config.yaml
d_mlp: 1024
vocab_size: 16384
grad_clip: 0.5
dataset: "wikipedia_en"
MLP neurons of a small language model. Each row is named by its layer, matrix (gate and up: input weights) and neuron, and shows model dimensions 240-367. Each number is 128 + 32 x the weight over its row's rms, rounded and kept within 0 to 255. Numbers have three digits each. A neuron's up and down rows have the sign that makes its largest values positive.
After each neuron's rows, "fires on" lists the tokens most often at its 100 highest values on Wikipedia text that the model never trained on; "fires in" lists the words (lower case) most often at its 100 highest values on Wikipedia text that the model never trained on.

L2.gate142:115139103114107190087132079139120115160171129118166069116095070090123129134117188149130121084114234136125142123114101117154101136138130178124148127119099108123131114123118124093110114108142063180135166173134140130130125143123163114112103155121139050172174119121184070158063122141153092171115054157091104098084152139057141152119151141089111121112114119124102103173207201104087138158131
L2.up142:205127185149098133137156100106175143077138117132141110146114119136100149119098163172154096125166095167166177132112059078094106112126154157096186121130177098173136101095139136139151096104139133071120183152092186094152166174147121070081171147141178100151122128062153091144139078147177139093106054162099137119081157129112145142074175131128099146146110109157122138105169136126105106151064
fires on: " as", " become", " be"
fires in: "as", "become", "be"

L5.gate241:117160058058133103149162135142122073096094121215107161146132186117081129142198146140125105138150164105081145103167130117071157119093089132099102154086117172118157164143136135131111163122165122149156133128092143139168168155119134148119078130087118193117110117094051177152155093151147139125150117091124162129156127150160096177176126037108130155078151105137106161081176161099100155145079
L5.up241:129107119175092165144123169109160091142130155093105107114167154117151077139175133185148159148117163086124175175129149120135159117124177119130102085110144200111103188162106109134177152184148140163169162128128133149161197121153093091110038100087126118123122114148082160158135145182137118117155135098132149146127104164087150162120140131125077165109147082151126124109150164147117103185146
fires on: " and", " be", " not", " later"
fires in: "and", "be", "not", "later"

L2.gate611:141156048137087163124094111137112123126109096154134159170105116127092183174116140142198126172077113163129115089146181066138057108157113140124128137116077118121119160144127122127117076138105070212009140184101160089117128134146157119127172125106143144107125082107090082076140183201110089109077152108071149095116095107119145125119152107138155162127162174138108134106095127084129152080088
L2.up611:140108155107157132087076112099161116119080134128098167163101124137105177087154109161147115130139142150114132111141119115189062064061144175134116101113094095089136130140128184119155122138129110162084107207152135076048133159142092146137160107150196117073151149139125115106137132184104104063122145149126165115146148088065169141149141184110155077187151114104125131131095092086135102104140
fires on: " over", " for", "id", "d"
fires in: "over", "for", "withdrew"

L2.gate803:091100118106107054154110112145096144150103084097173168139130175151059127151063153195157112151121165181109090125095155123147150165140066069153169099117094108163182200156120129108128177129116110078135105176123145160176169141112161128109062124148081169108145163095163147049082095144144102129138113108159104112120115076113156179067132124116167115155091127132100098123176188125144132111106
L2.up803:147128090167107147068203119117094081089150080101141118154079090151145130138074163155165129142113159149149152137090116103198161161126111093152158094126122124136120119161115106140127161187122103144156099175096191106095134112077156127122108080164122140143154081094110082182085125097105130151125137103136085186105172086180168158120146168140183172149136075192169086223127177113144113168052
fires on: " not", "'t", "not", "ically"
fires in: "not", "t"

L2.gate451:170175144155160099131088165144100110167143123137111085110099104139112186114080139063149128142064106119138136074145190130090071112097164099114160162074120124109157115101111100167161094152157087146088102114140141145130134130133159113105166135144133102078159126103164143096139163064067145095135163155168176153138163208128103174178160100115132095115111171115171161134077156163151113136145
L2.up451:118060060155142143136095134096072156209134066109117097105160074150132120122131187135179141102115127144138115124115202144112110167069122117177136103102162111148079145176111127108151093117123134180191085145112166162129130105147111073153151145144117097088133140123086136120142143103127050112156132090138147229121121132072185107185145136130170143142161152137104154110091092131138144099162
fires on: " before", " until", " without", "al", "il", " causes"
fires in: "before", "until", "without", "causes"

L2.gate253:122135133133171139116136192159108114123121061138073150143148050157127135189137157137134145091158130125050106146142156113107116045123119127172145191135128121096154094103137152128116105121125099121099099125108194119107111070103167112079143100123138116135106125111149077163078195157098116130098074112153107123167079067144169142144156174153159096113124172125124112080083216104086136137111
L2.up253:089152099124151212221202123094134087124116133124089134140146195195115098142090082114140136150098146109098153126173206104099142082105053085153127130182109112141109132120099119108151158103132094119068122118157165146118064093125144084106112144164097137109169107169173085137124181150097104111130125129125117133150099130113132173144146133156122082131102115067149165164087131146146113103121
fires on: " as", " As"
fires in: "as"

L5.gate374:186097211118140158130123106137097148139089102109174125108136089111143175175134151145154091167136102119092113186063082077137145058112079103138151107142097145143118127070166146185145115130157120110123152118031096171090118092151110070146137076094164067191088153075104161134099170141152081124211151068091134102162102064120172121115111179149119180076090185102110130125103143123168088142135
L5.up374:104162196114113152157127095133140155152131135091151089161064121128130143199083153168108120152108149055128121138157086094129140095127112147111137124142129180120102163103157182137142142112140166148140127136099145140108080083152126109141189110152084091181089125062127170141110147171173108138180141153115108129172138155076136129141141182117155176104156181135096087112028125104167117162127
fires on: " over", " under", " inter", " as"
fires in: "over", "under", "as"

L2.gate337:098138118134118132095085084130155112102092153072100133176134103180113134153108132180167103100116139074113118081161145127161138129125124029094112107104099117112184159124151146143199093100130160169126140172132193142070164086179210124101198131176166160133159151135141200112099096177122092091086102143088129163139193097146144144129120152150120121163148144131133143141120174060161175079126
L2.up337:070135130132080126053114082123117113135163131046131132173110118163126115154125158187173135122094097079126085122128139144135120091123108056133174113151106121148132158076129167156172158094125157171085140170144248136040156119146151122113130112091134140133117133102131164148113124212126112106122086162119120148133159091150115132125132132101151081194140140144080208126079172080126144149113
fires on: " by", " of", " following", "e", " when", " By"
fires in: "by", "of", "following", "when"

L2.gate757:104151124129085142156150129079141134111128140177090090183132099110153159158090176096187110151029133146127142077084124151137095131109130119180131101136154071096112086115096182116108144142132135133040150098101158167106127158104150134144132133078161095113181133190115110140052114145147091073174097057094117116106090127138136121110121168121109124216088099129174153073099116166133060143133
L2.up757:149077081077170104094165094131134138129106147193135113113101106137141137116154139125190134158136121118073139082076173086139126080131123117112123110107151127109123098190138144180147109121115186138095142155120174104147139127127113125153137101123181151184158132148129139094127104178156076116148119113087195087116091159069180149193142110148110150133123117106137087084151105138145125108121
fires on: " for", " to", "st"
fires in: "for", "to", "1st"

L2.gate369:081124140163107099162133156158136069132150120136134106175093136165133121158110111159102140150137104151085171114166125103101119177113124113126120132125082132165101107121119112135097149137117116178148110075075120153116097093096134119119116119126137115130114166100117141222131106178082067099123112125127117125151142097119142092156143138129148133142138136172102120123133165173149099090101
L2.up369:125179070127118102103142089147125115124111109175115113123101137164114123138085044095091165076133122159152106104124151139176131129069102123134137134152108070158171075186184129117083145111147126127126110129124120131168128007121108136133148130102107156147113131054102086153153141147164078208148114155071069136137121095139137107070129147164120141135158137120144121165214124120128124095122
fires on: " in", "in", "-in", "iss"
fires in: "in"

L2.gate850:108069105077134190124186126148053113152080136100091150110184131120141153150083122100149112107143095132176103056148150112186170124136104096143124101143123153151136172110133120124145136132162097135101154147159171110148118181099142123165152158160174097137128129105128090111178199178082149071082093122052121135149149127112167113148137120180156107138114117147163125087148125096130135103096
L2.up850:097181101149133060148164126040085133056131090123084122131163144113150121117131174125140121137122144111072053115155136080167161135089112095106081181124182189087144147160118114151192180102127125171163221093144093158157095101148171092123165200072140164099113139149115109159135107182162149093152126193176155123133092129193152123064167090101087120134071116106114143074080111204161148146116
fires on: " to"
fires in: "to"

L2.gate862:080156179149146155114100149199099143149098120126072086162103108135156194090168090100163137165077146163151116131089149111157164132155168154129111099112126139115133095094140132124125159130086108153095147157082086080130083107130132120106145168178091101156136113190096038116109128187135127115108073129052111134141119114095091109126158144082089108184116126126111090121125164150127079151119
L2.up862:149135101152149174160136096066112170151164129163175154164164156134152184158155091151147140108125112123152129118109097158118144137165133094123077136123089143132163058127137125166148096127131148141141194163138153146126148165126126165094137065176192120152144128108121107128176149102105078128132153104068139107102117101179159147126138122155090060116070135121145091072164118081073179116083
fires on: " to"
fires in: "to"

L2.gate596:201128098090144114133166122172139098156139135102114147105149113201210174055139138201128134159142125098161145128115240139134099080169089096121065179137118149094133090110075164122130127132106133176174184121154085070146125107150159102123180184140162172102127150056112075125121102154145133086086128089155198096135123177117122140160126114242128134079140122127133129128125173108114165128151
L2.up596:140138106120143190061130075124119171166118134082170074109116085109120152124134136143136130153116090121105076142151090112117140133150125139161125169134112126119085134125128126117132136123166117063152161124152095163111186116134156095174165175103139076145166119124084115114124147158097119128156153077077182111139115096146158094110161124131083102061130103097125097163168121142149137140099
fires on: " of", " that", " to", " announced", "-year", " up"
fires in: "of", "that", "to", "announced", "year", "up"

L2.gate127:054151137112135167122117119190199111169112146104148127131146151072168164088085178072110108125154094110141129124077151117109138168093102113154074127115101095129149112159157129157125129084128115119118095131152147135146132126077122103164048115145114090120150139112139147126174113164155119137142146120112200105119165138066088137119120134134105103150132124106114130232135152123093050134098
L2.up127:142131115121146150101094122194143127113097156150169193142063160143098149124064090100094093121183106162107115125118193109066139164129105108141136146114133081107056105116129118144102183123096144146116106134158122096164097147079112142105061160081135085118123144141159093109154099227138143148188132144143140126157121117142094078126094133101119183219138112046165123133156169114126098095123
fires on: " by", " from", " Gold", "with"
fires in: "by", "from", "gold", "with"

L2.gate846:151145089091108104091161159153097149159136103073106179123114131151108139107154114138089092133128102148156093120216130173130136175089144064152082104149122153127078173107144138134156026144150147143149144154185123095131057199128089135118157167117102101166092186164103043132119071137099092102127121129132078050085116124113091132108150082125161138169132193105104182139144127134095090117153
L2.up846:109163097125129098120147167141145132104166126167145095094142104172112202154095175148169147162169135125109132112166113157135177156112171067108121168116108154111165156172132127126104154121186093124110113187102074164159084150137141165104140138092089098143130121139115095094135156130110092171172116098132155121109121096166025185133129133134125131121187162060101163125166137114100135133155
fires on: " named", " appointed", "ed", " called", "ot", "ied"
fires in: "named", "appointed", "called", "denied", "raed"

L2.gate84:144158116159153140112132118139129109039155131133081101169128054157138124150150054132154126063185136137109120130129125147139097147172131116143175061151152091099169117125139103152107108114173137119113140169112070135144116098147132064161084103108112170097144137060150112116072142145066120071097142128136149125101124147154106171148221112141130139104130202099162123127087145113133143198127
L2.up84:137176125181156121149113148134137131105163141161101116151161111110095061158194131119150075115124130090153131144133101058160186147151137106121127100108133150115123142065159000111118154128069176114121139166163122116147063150162158172111040178092093113112155129139076062073180129140114104113122112087137150139110117175147110130068137113148154152153118212165064178170124146058083154170136
fires on: " as"
fires in: "as"

L2.gate930:111098096058133183088112095145111073129102107207148133167137161137160149185133129202091126208083063133155170093103118136108129077086110176143162151129085113088126121147146137156098064116200122138087091099140130099130132099217144186154100117113191137074080184121120135148129076094151101106094106127083206047159150128117116107131133146143098171102140127100130129113133157152136163140150
L2.up930:115050163168073181119123077128099159123122124095183166116148165090096116193053095106115160151089137137142077168179163073136149151118110156111103133122155148159102164093130114122160097142112109119188097117149094080135138146145182086144107070135115113169090081140122144129116124124170128100188136097136159108139116114148142112152148141148121092122135135079115098085113160108125205084106
fires on: " W", " L", " All", " game"
fires in: "w", "all", "l", "game", "wlra", "wsop"

L2.gate794:128115124160154138146155204137112114181077152118123092140118096146157172164153126101171077166109128163137095083113125033101115111127091080140027145086144093157106073121160139153124148130208103164139142110192161120103109123141136074124124087166122116148133112107134130159123172144085131106162108124146186160145101066166122140124183139126135104162126117091111062167103085163105107118122
L2.up794:128150124087157107151118201089131084149152121132154075152119087099134136170087145112129119108137140120152131139206145048109122102135138073077102125179103056118133135144149121172172127122218068162067166198123162148070174159120181101123125138197096108105123088116121069093138144157126052116135106087129112145180141127181142125138158107092081102130135133195099093128125086115087152167133
fires on: " or", " of", " Or", " than"
fires in: "or", "of", "than", "ordinance"

L2.gate319:150131045070131167133143106142158106133046087129101148116180167135187112137144108112093102081170138050124075093083166156073149107090099060122133103087210146098179136142099147116248147094140147092170141164144087139115087048138195105095140130097100099133127087137149104119079127116191131075154109165093139090117096157161145139140089194104199130119141125111128133127125150140110155131043
L2.up319:064123157136106172135127143127201091127226145138139145094155131160152148167103146133125176161163124132154121154113120070098150110109134113135095143115180115140109167146153083142139137085111127152141142109103145109115118119165143139099144197115136141131104167201107109149154194132170078098129115154101111195079195105162128153084192136137167124109169136182109110147096075118067161106120
fires on: " of", "ing", " to"
fires in: "of", "to"

L2.gate983:177078112075123138165098104137215170167120121171182119127127085081142097124129099143141129161147112146092126102123111064113113153181164122171111158157140184122118145096150095121163102133175082130111139149099081143107151143129142106077135159131104159150128124109074145137099125120159102166154098128168110104129165121143116073107129081093148091152149139097106077080129166093134160102156
L2.up983:149202187083138164133122116172177143142132136093148068140190135173160123148153126124158092119160154133101143129141132096115091166108146083087144060098167119058154135074103154087165093141109101111116115145167157180127121057114136169084102135124150105165101159143113118143112154083095097109161127140073153148115099138126131142121156076084141090188100106081176105093142166150080128106148
fires on: " m", " km", " mi", " river"
fires in: "km", "m", "mi", "river"

L2.gate753:185110119115141124055115122138080159101105093076148149145213096140144158128143140166120074070168179132085074131146129131191136094134107082085116149094102105177179125101177100117134154107096067118124136086118117145204070148159131104164160145110151107115083197067172108166122111131138160120130086105040142095125150121095151173125110091102113119051099143129130113123172157124109190051108
L2.up753:168080094120086119151172132142114116163120096181125109154132104088155177120095136117129060079223158121143138184185153142107190136116042076066144194088162119112114045141159102181124157112153198129114104127173124097150109148111093102149160201099178147139099099110156019145121124125116196194054103176104137144104155090179172128105160097133103151089110105115148108154097160163136125111144
fires on: " as", " vice", " to", " named", " his", " out"
fires in: "as", "vice", "head", "to"

L5.gate713:129125124172115155144120200163128079229131136102125111123082086107144084132096128106093100114073158091113118179153089123111145119092162183162134145169099143074116127162147096121153114081164140118174190128138146120089085106167086136177153079150135133174099107201092118127133149151185130126202148085138127114140127132159132112122139156111133125119062135126130110088152187108160159122090
L5.up713:117094117094108141128121195110163125132107156111170163146130250116145102110079129139122173108079141127214130163063140089135124158123100106132085133155160076122179109193142157100070150192112100133209104116107150154122106106131132100141103121119091140152126107149125100146134105187112193136157174089153117042119183109103102117125173126106108148092126146156174072146111152127141155085094
fires on: " to", " in", " by", " on", " under"
fires in: "to", "in", "by", "on", "under"

L2.gate395:185092126126064200089110112148110130124098111143118107162114119107121157129192100122152104111120104117064147135117167099114157174168094138125138108104145123149118152131171093186167188123140105115152153172178177133187138140080157148082101142113096083125114127120114087113150139164090129078067109090158166096142158075119145079090132062175081108092118078111104170121085109146103144124138
L2.up395:103127107093075072104164174060158143130164088156119113088133080125135151091131148117142129138137167123101085156162143115153137103147142134120169120123147109114107086165096126110089161122162089115153114102154140142143115100143124136181152170116188067113122141076111134187116148131142144146102108104098138078122123132053167096181148088123105121157106142085113192026108146153117116108091
fires on: " appointed", " as", " elected", " nominated", " hired", " deputy"
fires in: "appointed", "as", "elected", "deputy", "nominated", "hired"

L5.gate831:145141153110106115089101089088131126192113123150116178069157131131077181098144167061152090128099161132103165137097142102050084138074117113118142127133123208125125162134143124106070099176121118161124090154128107144118090123218199106100075181101187147105097107123135089116148163135112132192186110167075133169148167130105166119175145185105121149104185173112122168146074113111129100107115
L5.up831:118112187162117116128155111131134149183081117106134160104113141137127170158143133114173221084110139152123107156146069116153178116136170085107132105154109078181083151116107075036211113190072133136141123108134153111107094120109152121118124089148192127100154142081169101159116090101085117086169113137094036153119151101142132101143171132146162162146062072155160194086095167159161089102090
fires on: " is", " was", " along", " became", " time"
fires in: "is", "was", "along", "became", "time"

L2.gate100:126134063147193066139112133179098153105143111177184110146103139107176166099102103117143106148143077154145108149141130129101066104118179164167220157138106142127087179105171124118112163167155079150138084183115104109107127119151103111179133114159075168067114182096101112111110088131209047084129091180115115083133076135114188058124138120131112153127098072135165118159149135115137155119103
L2.up100:204158141177084157178141098108137131076145098143169112106140179135105140104130125169096059125162123191138144187083209128132095098151125216138127160088137136096149061101130131100099156148120081154136143150127106115115122156100173164176145118156137114071124120151101096161130095089159141114206131118151139089123111125155188191162115076127095081121100130088176164159079104191125161151143
fires on: " this", " This", "This", "ad", "One"
fires in: "this", "one"